{"num_attention_heads": 2, "head_dim": 128, "norm_place": "pre", "attn_scale": 0.0884, "tie_word_embeddings": true, "parallel_block": false, "init": "uniform", "init_std_o": 0.0324, "init_std_up": 0.0324, "init_std_down": 0.0324, "beta1": 0.95, "max_grad_norm": 0.5, "train_tokens": 243600000, "dataset": "wikipedia_en"}
MLP neurons of a small language model. Each row is named by its layer, matrix (up: input weights) and neuron, and shows model dimensions 128-191. Each number is 50 + 12 x the weight over its row's rms, rounded and kept within 0 to 99.
After each neuron's rows, "fires after" lists the tokens most often just before its 100 highest values on Wikipedia text that the model never trained on. A number after a token or word is its count.

L6.up417:46 43 53 56 41 71 79 37 45 35 63 49 78 37 40 44 42 36 54 33 61 48 58 58 60 60 27 45 53 49 31 49 50 49 60 57 35 45 42 34 51 51 40 47 55 53 63 31 44 42 64 41 54 50 52 39 60 61 51 52 44 44 62 67
fires after: "3" 22, " " 22, "2" 16, "1" 16, "4" 10, "6" 5

L4.up188:63 62 67 43 45 59 44 35 62 58 66 44 52 54 47 69 50 63 70 66 53 60 55 42 33 55 60 37 50 48 73 63 55 54 60 53 77 59 47 45 59 62 52 55 38 72 56 75 60 57 43 45 47 56 73 68 36 60 46 40 44 39 37 49
fires after: " f" 34, " F" 26, " d" 13, "f" 6

L2.up91:37 31 35 51 43 39 65 31 59 57 53 45 34 55 47 58 31 54 34 62 62 72 58 36 40 55 48 48 35 44 67 67 45 39 27 47 60 41 39 62 45 43 49 45 52 52 28 39 49 40 66 52 38 57 43 59 63 41 42 39 31 41 51 59
fires after: " d" 25, " p" 13, " t" 10, " l" 7, " c" 6, " fl" 4

L2.up464:53 53 36 53 48 40 71 50 19 35 62 62 64 53 70 57 56 50 51 46 41 52 55 39 50 48 32 30 49 43 57 47 69 46 29 65 37 46 30 41 51 42 58 42 40 38 54 66 47 50 59 52 55 44 48 37 49 42 62 39 22 50 40 66
fires after: " in" 26, " |" 22, " (" 11, "\n" 9, "In" 9, " In" 5

L3.up396:45 33 38 54 48 46 67 21 40 07 49 57 47 46 53 29 20 81 44 23 65 40 46 52 50 44 41 29 55 44 55 61 33 61 53 39 39 40 47 36 50 72 57 58 39 61 47 43 47 77 37 69 44 47 50 39 34 35 18 37 48 32 55 49
fires after: "p" 14, " comp" 11, "are" 10, " Port" 7, " sp" 5, " p" 5

L6.up994:50 60 45 65 45 45 50 39 57 52 60 40 58 42 51 22 59 56 57 68 54 42 52 60 38 44 49 18 47 54 31 49 54 63 50 43 43 36 56 51 42 31 59 26 63 32 67 62 58 28 57 57 65 52 68 53 56 57 41 30 41 43 64 40
fires after: "==" 43, " and" 6, "===" 6, "anguage" 5

L6.up962:37 38 59 64 38 55 17 37 49 56 35 27 36 36 67 62 30 49 66 42 61 52 36 43 70 30 31 30 55 22 44 47 77 38 58 48 37 65 49 49 43 62 57 43 47 43 33 71 57 55 47 57 36 52 49 50 60 48 18 51 46 65 62 43
fires after: "." 33, " e" 7, " U" 5, " f" 5, " S" 4

L3.up213:52 37 49 49 67 41 49 56 44 42 56 53 53 35 43 46 41 36 62 29 54 46 42 60 54 59 40 51 42 55 55 35 54 82 51 70 58 54 69 45 49 56 48 44 78 62 45 48 43 65 49 30 59 64 57 47 49 32 56 60 58 10 48 47
fires after: "ro" 13, "ou" 10, "ra" 9, "il" 9, "we" 8, "he" 7

L2.up67:45 53 60 34 57 40 55 52 39 38 33 61 38 44 43 40 37 47 49 53 39 33 55 44 40 26 78 62 51 57 46 34 68 68 53 36 35 46 80 51 40 67 48 18 53 66 60 51 54 63 44 24 60 42 59 54 44 53 56 61 56 29 44 52
fires after: "il" 15, " ra" 10, "a" 9, " sc" 7, " medal" 6, "we" 6

L3.up601:40 66 42 55 54 33 49 38 42 61 54 56 57 33 71 47 45 27 48 39 27 54 68 48 41 44 48 43 54 66 53 65 52 46 72 51 54 51 45 55 58 49 44 43 63 65 46 59 38 56 25 79 61 62 39 36 62 53 45 64 37 45 43 40
fires after: " Br" 16, " l" 12, " gr" 10, " w" 8, "r" 7, " r" 6

L4.up718:46 32 43 52 29 57 64 37 50 25 53 58 37 27 47 50 64 62 51 61 56 52 42 43 27 49 58 53 55 56 54 61 52 53 41 60 31 36 37 66 35 57 64 40 42 37 67 57 33 53 35 49 64 37 34 63 35 50 41 44 61 42 67 68
fires after: " ex" 15, " p" 13, " con" 11, " Pro" 9, " pro" 7, "p" 6

L2.up591:50 54 66 44 58 52 30 62 56 54 29 29 50 56 70 36 46 72 55 70 46 38 65 62 62 39 38 36 48 47 38 26 58 44 78 58 48 76 30 44 41 51 57 29 52 34 54 48 53 52 49 62 70 36 64 71 55 23 43 49 44 50 54 38
fires after: " W" 15, " F" 12, " f" 11, " U" 7, "-" 7, "eat" 7

L9.up383:34 33 45 58 35 70 82 70 39 36 46 65 40 46 35 32 31 51 50 58 41 39 59 47 56 65 36 51 46 57 52 47 59 84 65 46 46 52 33 48 39 54 69 50 44 40 45 44 53 57 40 37 61 39 34 44 43 34 50 59 49 45 55 60
fires after: "9" 15, "1" 14, "8" 12, "6" 8, "3" 8, "5" 7

L8.up761:23 41 50 61 42 53 58 37 52 38 35 53 56 45 46 44 71 45 55 43 53 67 62 45 38 41 50 57 56 46 63 52 56 58 56 46 59 46 41 46 69 43 40 28 67 49 31 72 62 46 56 66 51 45 63 41 55 34 55 59 36 33 40 42
fires after: " f" 39, " l" 11, " L" 7, " w" 4

L3.up167:66 43 39 47 57 57 41 42 64 46 38 44 56 52 31 58 62 48 44 38 25 51 55 21 54 44 53 44 41 65 52 64 50 56 69 55 39 60 60 43 47 35 34 50 48 75 45 76 70 43 52 40 40 62 60 49 46 74 39 49 59 55 44 46
fires after: " f" 33, " F" 19, "F" 7, " the" 7, " V" 5, " b" 5

L4.up999:54 28 65 62 50 62 66 43 62 24 43 47 35 38 43 33 48 43 56 44 48 42 28 26 42 41 28 56 54 63 67 46 71 50 72 46 55 60 54 70 87 34 62 44 43 54 41 41 59 51 36 44 69 43 35 40 38 57 46 56 33 44 53 65
fires after: "1" 21, "8" 12, " th" 11, " Th" 11, " f" 7, "2" 7

L2.up811:41 48 24 51 45 36 66 53 62 46 67 53 58 60 51 38 29 38 35 27 52 49 82 61 56 35 47 38 41 54 46 40 30 39 48 51 45 23 50 49 36 44 46 52 39 60 53 37 27 29 64 89 33 50 39 60 60 41 60 66 30 63 55 47
fires after: " c" 27, " st" 8, " l" 8, "-" 6, "el" 4, "over" 4